Part of a small language model's weights: LayerNorm before each block.
MLP neurons of a small language model. Each row is named by its layer, matrix (down: output weights) and neuron, and shows model dimensions 336-431. Each number is 50 + 12 x the weight over its row's rms, rounded and kept within 0 to 99.
A block is one neuron, or neurons of one layer that tend to fire together. After each block is what it responds to, as a language model described it from the Wikipedia text at the highest values.

L4.down138:39 42 46 49 45 42 57 42 33 42 63 57 39 52 46 35 64 64 59 37 47 41 51 52 33 62 59 67 75 31 43 43 49 64 58 61 40 61 48 61 61 46 62 27 47 53 54 36 67 59 63 53 50 55 55 26 52 85 54 46 59 44 48 54 57 58 44 45 51 51 42 48 30 64 52 36 46 61 66 64 61 53 40 34 50 54 48 26 45 50 50 52 42 45 60 61
L4.down682:32 38 65 63 29 43 90 50 44 44 54 44 58 65 60 47 27 28 45 76 63 72 57 39 42 51 43 60 52 53 40 44 47 49 45 59 49 49 66 43 68 26 38 56 57 60 44 45 80 41 44 45 61 51 52 52 44 66 36 64 84 43 49 49 65 47 33 54 42 40 59 44 40 52 40 64 68 36 35 42 43 47 56 53 34 72 57 44 51 56 69 65 41 44 46 71
L4.down881:67 54 32 75 31 50 62 59 41 39 52 40 58 61 61 53 43 59 38 45 66 51 48 43 47 36 51 42 53 35 43 51 56 64 54 43 42 41 41 51 33 45 44 55 55 76 75 49 55 53 50 60 57 46 69 58 46 50 60 20 35 19 51 49 50 47 56 55 47 34 42 51 59 79 56 77 51 36 46 52 60 57 29 56 55 69 46 47 53 55 81 26 69 52 54 55
L4.down1072:56 53 62 45 43 49 28 53 62 59 51 58 70 38 55 78 59 62 53 62 49 50 41 54 73 42 37 49 51 66 61 63 56 45 74 40 52 51 45 46 55 48 55 58 43 58 42 65 57 66 23 53 43 34 55 18 46 25 57 49 53 68 48 46 56 51 58 55 38 51 59 45 35 55 18 38 63 76 51 66 53 41 49 59 58 38 54 45 57 48 44 55 46 52 16 40
L4.down1398:49 29 61 24 36 27 50 60 75 48 51 33 55 44 51 67 29 35 55 67 33 52 40 63 76 30 42 50 76 44 38 59 47 65 73 44 63 57 32 40 30 47 68 40 54 59 44 46 49 65 40 38 36 45 53 49 65 36 57 64 34 56 52 66 58 67 50 48 59 71 54 40 54 50 23 56 56 51 63 76 35 47 77 38 61 63 50 66 28 41 56 51 51 38 44 36
L4.down1415:88 52 42 77 49 57 41 49 56 48 72 40 60 32 53 50 57 34 50 46 72 40 49 40 39 51 46 56 43 08 29 43 63 58 54 61 33 70 57 56 62 48 35 57 60 75 40 46 46 50 62 53 74 59 39 53 62 19 44 36 49 58 60 50 46 29 31 52 50 50 41 42 62 62 68 57 60 42 37 54 55 27 78 45 70 52 57 51 68 78 66 63 49 49 55 58
L4.down2258:24 41 43 76 54 62 74 26 37 53 46 39 34 58 37 65 50 60 40 51 67 66 56 44 32 51 42 48 53 51 46 47 58 63 58 49 46 51 42 48 51 50 40 12 53 56 52 42 53 56 62 48 75 44 54 67 64 63 48 38 54 36 51 47 55 70 39 60 67 40 54 52 66 75 47 64 66 40 57 55 45 66 38 56 62 47 43 44 34 63 37 18 38 45 48 66
L4.down3039:57 37 80 29 50 44 39 37 65 59 58 68 59 49 62 45 39 58 49 72 40 65 48 55 56 49 57 47 39 62 67 62 48 65 52 33 58 32 45 37 38 69 42 34 49 70 66 50 39 57 25 46 39 55 54 18 34 46 40 51 69 76 63 31 55 55 55 50 59 55 46 59 46 51 47 48 57 58 61 92 46 49 65 53 61 46 58 47 37 57 25 57 43 37 32 34
Responds to: Person first-name onset

L3.down2014:38 45 43 47 45 67 41 25 57 28 57 28 50 33 45 63 46 51 52 57 64 62 35 46 24 49 45 37 60 51 49 60 52 51 56 41 19 68 18 42 64 62 64 56 32 45 66 54 48 51 52 40 23 58 17 63 62 31 39 39 37 44 49 30 38 33 58 51 47 55 55 36 55 41 50 41 61 48 56 39 50 58 46 38 53 57 38 49 49 67 74 28 63 43 57 68
Responds to: Split-off M and numbers

L3.down1891:45 57 59 42 42 39 51 50 54 64 48 54 50 52 53 42 46 41 43 47 50 45 61 65 41 60 68 37 68 56 28 61 52 38 58 42 63 40 68 67 51 36 68 45 61 50 54 56 43 62 66 50 52 26 62 41 41 50 47 58 33 55 50 61 42 53 56 39 60 50 45 53 60 42 30 48 51 61 29 41 50 47 60 44 43 73 37 48 57 52 47 49 41 68 41 52
Responds to: Auxiliaries and adverbs before main verb

L2.down2:35 54 69 45 44 48 37 40 49 51 26 50 45 78 49 52 73 44 71 43 40 75 54 49 57 53 73 50 40 76 53 56 59 51 62 76 55 77 46 50 69 50 54 61 48 51 64 50 33 68 56 58 55 49 37 56 56 44 30 32 35 73 48 39 36 54 43 56 38 47 48 49 49 47 34 42 53 61 59 45 60 44 53 48 54 24 43 46 72 55 60 23 51 39 56 60
L2.down240:45 64 27 54 62 53 53 52 75 61 69 44 49 69 33 22 59 32 86 65 26 36 24 42 44 53 56 56 53 41 51 22 45 56 41 50 44 46 40 59 21 38 56 54 48 43 59 54 50 41 67 35 54 55 57 53 46 53 61 58 68 49 72 55 56 59 41 45 33 60 53 36 59 58 67 54 44 44 56 55 60 43 43 40 41 70 73 54 45 70 44 65 43 56 52 54
L2.down286:42 49 34 65 65 56 58 55 51 47 54 43 53 59 48 50 46 44 63 26 27 71 36 58 46 30 67 49 53 69 59 50 47 45 54 41 54 44 38 75 37 67 66 58 52 30 61 46 37 58 53 70 54 44 45 60 51 25 42 64 30 65 45 53 54 43 34 41 44 46 50 41 57 43 43 61 31 49 55 53 62 52 39 39 46 32 47 51 43 48 38 38 45 62 52 59
L2.down386:48 66 64 53 31 52 55 38 30 47 18 68 42 52 44 64 62 55 31 57 37 43 59 48 53 59 54 26 58 75 71 56 28 56 35 45 72 60 50 48 73 63 64 71 51 27 56 54 36 49 28 73 48 54 50 47 49 69 45 38 21 42 46 58 61 45 67 64 69 63 32 61 50 48 26 58 33 59 33 45 58 52 42 45 62 42 43 61 48 64 63 43 50 70 63 36
L2.down980:43 17 65 41 58 57 55 49 60 68 69 49 63 65 33 52 46 15 64 48 46 61 59 44 36 32 71 42 33 59 68 57 44 43 45 79 46 60 57 39 44 48 49 80 42 41 68 57 35 61 53 58 47 51 43 92 58 58 54 22 43 67 44 47 45 61 48 74 53 49 48 52 61 57 47 38 51 52 53 39 57 46 49 45 76 45 44 51 37 46 57 31 42 66 39 49
L2.down1733:42 75 73 45 38 43 47 40 60 39 66 58 65 70 48 46 57 23 54 49 56 61 61 38 56 44 53 52 27 60 54 52 55 56 38 62 38 56 32 60 57 66 46 72 53 44 59 49 29 45 50 52 45 73 29 59 60 40 52 32 42 49 65 45 35 52 26 45 33 47 56 61 57 37 55 57 32 41 49 35 73 68 44 60 56 42 47 65 67 56 49 49 44 69 61 46
L2.down2692:40 55 58 45 55 64 79 37 45 57 29 53 38 54 52 53 49 42 30 65 61 45 60 51 75 56 54 48 39 62 64 65 52 47 61 41 52 41 76 67 46 50 54 58 48 49 56 48 39 47 69 59 57 49 58 60 58 32 41 18 46 55 59 62 35 48 25 44 32 52 29 44 62 33 48 46 50 45 39 48 37 39 51 59 38 38 52 57 50 41 62 26 33 34 71 74
L2.down2733:43 60 53 42 49 59 56 44 66 48 57 46 52 61 54 44 54 43 45 25 33 49 52 58 35 67 77 30 42 60 47 62 59 36 51 50 64 58 48 25 63 51 48 72 34 51 37 64 30 66 50 58 36 54 34 36 53 31 49 24 52 61 61 50 46 68 34 70 43 57 47 46 53 43 39 40 62 50 42 67 55 72 36 47 58 30 50 60 63 52 50 46 47 55 58 80
Responds to: Proper-name fragment starts

L4.down870:44 37 34 56 40 63 49 52 44 46 47 51 55 69 24 52 53 66 37 67 47 52 36 65 43 54 54 52 32 49 61 58 64 52 71 31 39 61 40 59 53 61 47 48 51 72 69 44 55 64 46 42 50 44 53 47 51 66 46 41 75 44 29 54 56 48 51 59 56 41 58 56 63 29 27 60 54 58 46 48 62 52 64 36 28 58 58 30 57 36 40 48 43 50 59 38
L4.down1397:33 65 61 40 70 43 52 55 57 68 43 40 88 44 40 56 35 42 54 47 51 69 55 44 53 49 50 61 46 43 51 41 35 64 48 64 45 34 58 35 42 21 31 51 46 55 62 44 35 46 41 41 41 66 45 70 44 42 67 63 63 51 29 48 54 53 43 48 54 36 47 37 44 65 61 51 37 49 55 44 37 49 70 44 38 65 50 72 54 58 66 46 67 70 38 57
L4.down2294:47 65 56 69 42 63 39 55 57 74 39 49 46 35 50 56 28 56 77 43 56 22 56 60 63 52 49 38 47 37 72 57 54 50 49 45 51 45 44 53 60 52 45 50 51 64 42 61 35 38 61 81 43 53 54 55 39 43 52 50 56 44 42 53 52 66 53 30 67 48 44 55 46 88 41 63 53 51 29 47 59 58 51 55 48 67 61 53 39 60 33 34 39 35 67 51
L4.down2296:55 59 55 65 37 38 49 49 58 49 50 42 51 39 37 38 45 45 58 49 54 63 47 56 45 41 44 50 52 50 54 55 51 61 53 61 50 55 51 51 39 59 53 30 53 39 48 55 44 61 42 39 55 39 70 44 36 75 53 64 58 63 58 74 53 50 49 50 45 57 49 55 44 37 42 43 58 45 60 44 41 57 37 44 45 44 39 43 48 57 51 60 56 54 59 40
L4.down2373:51 46 47 42 50 63 55 32 38 39 56 50 48 47 57 36 50 73 43 72 61 32 63 51 68 45 50 63 24 36 42 43 77 49 49 45 40 49 29 62 48 54 29 52 48 65 31 99 29 38 34 62 55 44 57 40 45 58 58 55 74 46 36 37 57 46 52 53 43 47 39 48 62 33 80 33 55 84 52 47 67 47 52 43 41 47 76 43 47 53 39 50 60 37 54 77
L4.down2377:41 53 55 42 32 35 42 47 60 39 29 40 62 66 58 57 65 59 46 72 61 57 55 48 47 70 58 44 40 45 47 62 49 43 62 56 39 38 57 46 59 55 25 37 77 48 57 32 49 67 51 44 24 59 44 32 44 40 45 46 42 46 38 42 46 52 44 55 27 60 59 49 45 40 52 60 63 44 39 45 67 53 50 60 63 34 41 48 40 51 29 66 41 57 37 50
L4.down2520:37 50 67 56 67 60 73 43 39 42 62 34 45 43 37 54 70 47 38 58 53 48 77 47 49 55 68 56 54 39 41 69 44 58 55 45 36 39 21 32 33 51 50 46 68 47 61 64 23 34 36 70 41 44 52 50 40 41 58 34 51 48 29 60 41 30 49 51 36 43 59 40 59 45 34 63 60 47 54 59 39 58 54 55 51 66 53 67 50 88 51 60 51 64 56 55
L4.down2961:00 60 55 36 62 38 67 67 61 45 41 41 54 66 43 49 56 51 65 55 67 47 38 42 48 36 64 58 49 50 39 61 33 56 64 33 48 48 35 41 40 22 64 41 32 56 55 56 33 42 40 28 56 52 40 55 34 53 54 46 53 52 61 52 70 47 52 39 39 64 46 56 44 52 55 50 38 47 70 26 35 45 38 38 56 39 40 62 56 56 53 34 49 42 54 54
Responds to: Copula and auxiliary slot

L2.down20:59 74 49 49 33 71 62 50 48 45 30 46 37 56 55 41 50 52 55 67 49 55 18 44 60 44 74 79 54 49 49 64 59 70 57 52 51 52 42 45 30 54 48 48 61 54 57 33 59 64 70 52 49 64 50 55 51 48 54 45 41 47 59 62 44 68 23 56 36 45 63 50 27 63 57 69 59 35 50 31 73 61 70 52 77 53 59 49 45 54 37 49 36 47 54 51
L2.down103:37 61 38 38 22 48 66 42 53 46 57 75 51 65 61 52 58 30 53 39 60 68 32 37 54 29 58 49 40 37 70 36 42 33 40 52 48 35 87 55 56 47 64 37 49 57 63 56 42 35 48 60 52 55 48 38 38 49 65 48 48 42 73 40 60 48 54 38 45 64 58 59 57 42 64 32 58 42 56 61 64 61 55 56 47 44 58 65 64 57 36 50 47 33 53 39
L2.down294:33 50 55 42 62 63 46 57 70 51 46 42 33 55 39 58 40 34 40 53 49 44 29 65 59 53 34 35 58 44 36 66 54 47 60 76 57 47 47 39 42 41 68 44 46 34 57 33 56 49 37 61 35 36 54 33 55 47 48 39 19 75 58 69 44 64 43 63 73 66 53 57 45 33 42 49 42 39 34 49 65 39 57 46 59 51 43 56 52 53 47 47 46 47 61 42
L2.down657:35 41 63 51 60 60 57 28 63 47 48 46 56 71 50 56 66 45 41 52 49 67 49 49 18 42 41 43 40 51 45 43 38 37 40 61 46 42 66 36 63 23 31 46 47 46 47 42 65 70 31 45 50 47 40 66 30 47 39 46 41 31 41 33 45 68 58 32 76 62 60 63 33 52 52 48 46 39 16 32 58 42 44 64 56 49 46 48 52 31 58 37 42 22 50 50
L2.down905:72 45 40 64 36 53 30 59 59 51 51 32 61 50 30 47 47 69 44 67 57 39 66 63 44 47 46 48 41 35 35 47 36 32 49 45 67 72 80 46 42 65 53 68 46 47 24 49 48 50 62 57 49 41 17 23 51 39 53 26 42 68 56 53 50 43 46 42 54 53 53 61 56 47 48 65 39 56 41 39 51 41 70 57 42 48 59 43 62 57 50 51 49 32 44 31
L2.down1407:46 72 58 52 51 58 45 49 52 54 49 42 52 65 45 50 45 38 54 36 54 70 43 48 37 57 69 54 46 50 38 51 34 65 41 50 46 52 61 33 53 43 53 60 47 50 41 45 35 65 48 55 66 53 37 58 38 48 60 43 51 63 53 25 44 57 32 57 59 36 57 52 42 52 62 49 55 61 35 41 72 77 57 44 59 31 58 72 49 32 43 50 43 70 54 57
L2.down2996:37 63 42 59 41 28 50 52 34 56 60 27 46 66 35 34 32 48 64 52 46 27 46 85 42 46 43 60 49 50 57 45 67 50 50 52 89 49 48 42 41 50 66 42 35 52 68 43 42 46 53 57 43 39 41 61 42 36 39 36 53 36 66 40 44 45 60 52 43 68 49 52 55 38 37 61 60 48 46 51 44 66 88 44 53 52 54 63 60 59 65 65 47 61 67 50
L2.down3046:46 57 48 41 47 48 50 55 50 54 29 47 49 64 45 59 64 56 59 46 46 70 70 60 41 55 40 50 57 21 55 35 55 28 60 35 50 71 54 47 56 50 62 44 39 85 37 38 71 50 61 51 56 62 54 64 58 47 48 62 61 59 34 50 53 48 49 50 65 75 48 35 69 56 49 45 53 44 49 66 55 48 64 62 50 54 58 54 44 45 48 60 62 60 38 43
Responds to: Mid-phrase words in quotes

L3.down2873:25 52 35 57 57 61 67 48 50 47 64 45 37 52 26 54 53 34 55 53 72 48 32 41 22 49 56 62 55 42 37 49 63 58 68 55 49 50 57 55 59 54 50 31 57 56 52 39 54 50 59 52 58 51 41 52 57 57 61 46 61 23 53 37 64 66 49 39 32 36 62 44 62 66 60 49 39 28 39 43 68 52 20 42 54 59 55 34 63 50 76 58 60 46 68 60
Responds to: Start of personal names

L3.down328:57 54 35 49 45 39 46 39 56 39 45 50 65 56 40 43 56 52 38 58 54 50 53 44 44 63 46 53 33 66 36 60 82 33 48 35 50 57 54 50 26 46 18 37 50 37 39 53 64 29 36 49 57 48 48 56 78 54 41 89 65 42 26 63 52 42 49 36 48 57 60 53 49 35 32 54 48 40 54 30 33 45 48 32 33 47 84 32 58 55 42 49 49 60 50 61
Responds to: Initial F and auxiliaries

L4.down6:61 29 62 31 54 40 60 51 47 42 58 34 40 45 54 47 59 39 59 55 44 60 62 53 50 45 55 49 41 94 51 37 57 48 70 31 43 37 49 73 69 51 38 52 45 56 73 63 45 48 67 36 34 61 45 66 55 45 48 59 69 41 44 61 43 51 59 47 34 47 41 64 50 35 50 54 64 47 48 50 38 39 52 37 61 28 46 58 65 80 60 58 42 50 43 57
L4.down1172:58 50 46 46 46 51 47 40 57 41 64 42 71 47 56 61 35 44 48 36 41 53 36 56 59 58 54 48 46 31 37 55 52 47 25 48 62 25 44 64 53 53 40 65 57 39 53 39 47 52 46 40 43 51 58 44 38 32 36 49 46 47 76 62 62 59 49 59 38 35 49 46 38 59 64 49 56 44 47 60 49 19 74 66 42 60 77 58 50 47 57 67 60 32 46 60
L4.down1835:45 51 47 63 66 32 68 46 59 42 61 55 49 70 54 50 33 57 39 62 42 47 78 55 53 44 42 24 59 46 85 44 52 50 36 59 39 71 56 53 43 38 31 78 40 30 34 88 47 36 39 50 20 62 45 36 43 43 55 38 29 50 49 44 34 40 45 52 47 53 58 57 55 51 46 40 57 36 54 75 42 32 44 54 66 54 41 56 49 52 40 45 45 52 57 47
L4.down2115:78 68 34 46 70 46 56 59 41 69 27 43 45 46 49 49 42 50 46 58 57 67 63 43 38 74 57 45 49 43 53 52 56 47 43 47 52 25 55 42 49 36 77 70 80 43 53 60 29 44 50 61 59 59 64 44 67 43 62 72 40 20 61 41 53 53 56 60 58 34 48 61 47 58 49 37 32 47 53 56 37 54 41 57 59 49 30 52 74 47 45 62 47 46 45 77
L4.down2516:44 47 62 26 39 49 61 49 68 57 46 52 47 64 40 64 39 58 39 49 47 55 56 36 53 34 75 69 52 77 53 51 45 60 37 64 39 60 23 30 25 37 65 62 42 63 43 59 55 50 57 57 57 56 69 51 40 62 49 63 45 79 58 34 73 52 25 71 49 57 43 40 50 53 61 50 29 57 52 47 49 37 51 54 52 58 43 58 52 43 28 60 57 35 45 24
L4.down2700:65 55 80 54 37 62 52 53 67 61 45 43 33 45 56 46 46 48 39 49 45 40 53 35 48 73 76 44 41 46 61 31 25 56 40 47 47 36 51 41 50 26 38 35 64 49 21 52 51 20 55 45 42 46 71 80 22 65 49 50 27 49 57 38 80 52 77 36 25 32 35 38 64 42 53 17 28 60 43 25 36 48 51 45 44 26 50 70 60 54 47 51 58 43 47 58
L4.down2706:57 38 43 54 51 61 55 38 55 45 58 57 27 52 32 52 38 33 55 59 53 66 28 45 29 64 44 26 57 63 43 50 39 69 56 34 55 62 62 50 51 49 64 57 27 64 65 64 53 49 46 41 39 46 34 62 40 51 63 46 47 38 32 76 43 46 45 61 39 52 60 66 55 37 27 27 48 52 48 58 42 57 42 74 50 59 52 36 23 53 48 39 27 30 55 55
L4.down2980:50 59 47 45 53 47 69 35 49 50 58 67 48 52 69 53 68 38 50 48 45 40 50 39 51 62 57 58 60 75 61 69 45 46 58 54 66 44 39 34 53 63 33 58 51 22 42 57 38 59 27 63 49 64 24 66 33 45 41 32 58 47 47 52 36 52 62 45 32 72 50 41 53 58 54 70 22 43 40 46 56 55 32 71 57 51 39 64 77 59 34 50 26 42 50 44
Responds to: Word-initial capital M

L2.down948:58 52 57 43 26 41 43 53 55 64 49 39 57 52 66 37 66 61 43 32 45 84 38 39 44 37 44 29 60 61 50 40 66 40 19 55 32 77 36 55 54 56 34 60 61 28 55 59 66 75 54 56 29 60 49 62 50 57 60 45 52 86 54 59 61 62 62 41 42 72 46 48 46 75 45 50 40 58 57 66 38 60 43 56 57 33 65 64 51 54 44 30 49 59 48 53
L2.down984:39 44 34 57 64 34 54 49 31 50 44 41 45 62 35 56 42 45 41 63 46 49 44 42 61 38 55 41 45 39 56 34 51 26 67 60 52 33 37 34 37 41 53 51 36 64 60 39 21 54 48 62 41 48 76 67 43 32 41 60 47 61 69 47 51 40 42 50 60 39 52 36 48 46 40 44 40 62 54 58 38 47 69 54 40 44 54 49 58 39 57 58 42 46 41 39
L2.down1007:45 63 25 48 47 70 41 26 54 62 32 61 40 37 36 52 54 33 49 22 56 43 43 32 24 63 50 43 63 42 48 37 76 38 57 48 58 51 26 55 60 47 33 28 55 42 36 52 59 35 34 62 69 59 42 68 48 62 56 56 53 57 45 59 48 40 50 56 45 54 43 29 33 57 51 57 58 35 32 43 46 52 48 63 41 57 27 51 72 77 66 53 53 50 61 64
L2.down1186:47 66 60 38 30 24 57 33 53 70 62 48 47 57 58 47 53 52 45 50 58 69 72 19 43 68 37 45 56 36 41 33 68 45 46 32 44 18 41 43 48 35 75 67 41 58 59 63 55 66 54 61 38 47 76 52 40 47 57 55 42 42 40 56 52 60 61 66 36 47 28 45 40 77 58 61 59 47 54 38 24 52 79 49 60 50 59 51 57 35 63 51 54 63 42 47
L2.down1314:36 49 52 49 34 33 45 50 43 69 63 57 69 61 50 33 72 57 45 31 54 56 30 53 51 33 68 71 62 53 30 48 51 49 70 51 42 38 36 27 44 35 72 69 44 45 85 53 55 47 61 45 71 44 65 62 47 16 67 51 70 43 52 56 36 70 26 70 60 54 31 49 55 44 63 63 74 39 22 59 52 60 47 47 68 75 32 62 60 55 46 50 58 75 46 60
L2.down1656:45 41 51 53 49 63 53 48 60 54 45 46 55 58 22 24 56 55 54 53 66 48 45 42 45 58 56 54 55 41 60 55 31 54 86 31 42 63 70 39 67 38 79 54 55 61 50 30 53 43 38 58 56 28 47 42 68 64 51 62 46 33 61 36 57 50 44 40 42 54 38 54 43 47 52 47 61 51 48 74 42 58 46 49 45 60 71 48 46 55 57 57 69 32 22 62
L2.down1972:54 69 31 50 44 44 55 29 55 70 40 46 56 32 57 40 38 48 28 54 53 54 25 31 35 48 50 55 48 32 51 31 48 57 66 28 42 68 44 68 64 34 69 72 61 50 72 60 63 45 60 60 57 39 46 55 66 59 70 45 54 53 62 46 54 54 44 48 45 45 35 62 36 63 46 63 60 40 38 46 42 55 26 43 50 73 58 41 41 57 70 51 51 51 36 58
L2.down2620:55 46 71 62 60 69 58 43 45 52 44 41 62 43 60 54 42 28 55 70 51 41 66 47 63 56 52 76 66 34 42 52 60 68 58 28 33 41 51 47 48 58 66 45 67 49 42 37 69 59 60 54 49 59 84 59 57 26 82 77 43 48 61 53 49 43 32 65 58 54 35 57 58 48 57 40 50 46 57 59 29 21 47 33 39 59 73 48 53 47 55 64 34 35 28 58
Responds to: Surname after first name

L4.down169:48 35 41 43 70 51 70 59 55 47 67 30 31 34 47 42 43 65 41 50 59 51 45 20 53 41 37 65 39 63 58 51 57 56 34 50 50 55 43 55 54 28 47 53 42 45 55 38 48 55 38 49 42 23 39 54 53 53 51 48 54 27 40 64 53 40 43 61 41 50 50 47 48 39 52 33 47 45 59 66 54 46 39 45 48 53 56 54 36 51 48 22 38 38 69 59
L4.down652:48 43 55 61 52 60 35 50 40 29 61 49 47 68 56 42 50 77 46 56 55 41 43 50 34 46 44 49 56 68 53 42 61 55 40 53 68 51 60 36 41 29 41 48 52 51 54 55 41 26 35 45 38 45 59 53 60 45 69 57 58 52 53 50 35 39 48 34 43 41 23 50 48 57 50 49 48 32 59 64 38 37 53 39 45 37 67 55 50 48 51 65 44 56 55 60
L4.down988:70 44 52 58 42 39 40 42 67 56 49 26 65 52 46 62 47 48 40 48 66 62 30 47 60 32 45 46 65 61 40 71 64 44 45 39 46 52 65 60 46 28 46 51 59 44 40 61 34 67 33 39 50 49 49 47 47 58 38 33 68 37 56 55 45 53 50 09 45 65 51 73 77 37 47 14 50 51 56 40 65 61 72 59 47 49 76 43 59 52 54 46 35 76 73 54
L4.down1654:40 43 43 68 39 55 48 61 38 47 73 34 58 56 27 54 42 53 64 55 62 56 51 47 27 71 39 65 50 37 29 60 40 46 40 49 49 48 58 52 52 46 48 37 38 53 45 34 44 38 41 48 60 82 49 62 62 61 51 39 55 32 24 45 29 49 22 45 63 53 30 27 55 52 45 48 65 53 39 32 55 33 58 27 42 56 65 68 42 72 42 86 16 65 55 57
L4.down1663:63 43 55 55 47 38 25 36 50 59 22 47 34 41 29 22 53 56 54 55 52 79 47 54 57 48 43 57 68 69 65 75 61 38 63 53 50 68 49 42 20 45 54 73 22 41 64 61 41 53 68 30 48 47 48 50 29 28 51 49 63 30 57 51 52 54 34 28 46 32 53 43 54 44 64 47 40 39 57 50 61 51 53 57 59 44 48 37 57 73 74 48 49 48 41 52
L4.down1732:55 66 55 22 53 40 57 47 58 56 64 50 49 51 45 49 38 57 41 48 45 54 35 43 67 45 79 68 38 57 43 57 66 60 57 34 49 48 53 29 50 32 47 43 63 33 54 47 41 56 30 51 47 33 37 59 63 57 49 65 53 26 60 53 67 84 67 47 52 39 40 47 65 39 52 33 51 41 48 35 50 63 54 44 68 55 57 53 56 36 63 49 36 48 52 50
L4.down2452:54 38 59 44 62 28 35 38 43 60 78 64 29 46 51 56 49 83 43 60 51 57 53 53 38 46 64 37 58 54 58 52 73 53 35 39 66 45 59 37 35 55 48 39 47 57 40 55 48 66 42 49 62 52 27 81 46 69 44 44 66 40 53 49 52 38 35 24 44 50 40 48 37 41 72 65 50 73 43 50 53 49 45 43 75 73 45 25 35 24 30 24 39 47 68 57
L4.down2678:66 54 39 48 41 30 72 38 48 52 41 63 45 55 48 56 45 49 27 47 71 53 35 42 68 69 41 66 57 52 59 51 59 56 49 41 54 27 36 68 31 39 51 43 34 76 60 58 46 95 45 48 44 55 62 46 68 54 38 64 40 35 44 42 59 38 46 45 49 51 48 50 35 38 56 43 23 40 63 34 35 58 58 66 47 51 26 48 52 58 47 42 34 71 63 64
Responds to: Word-initial letter F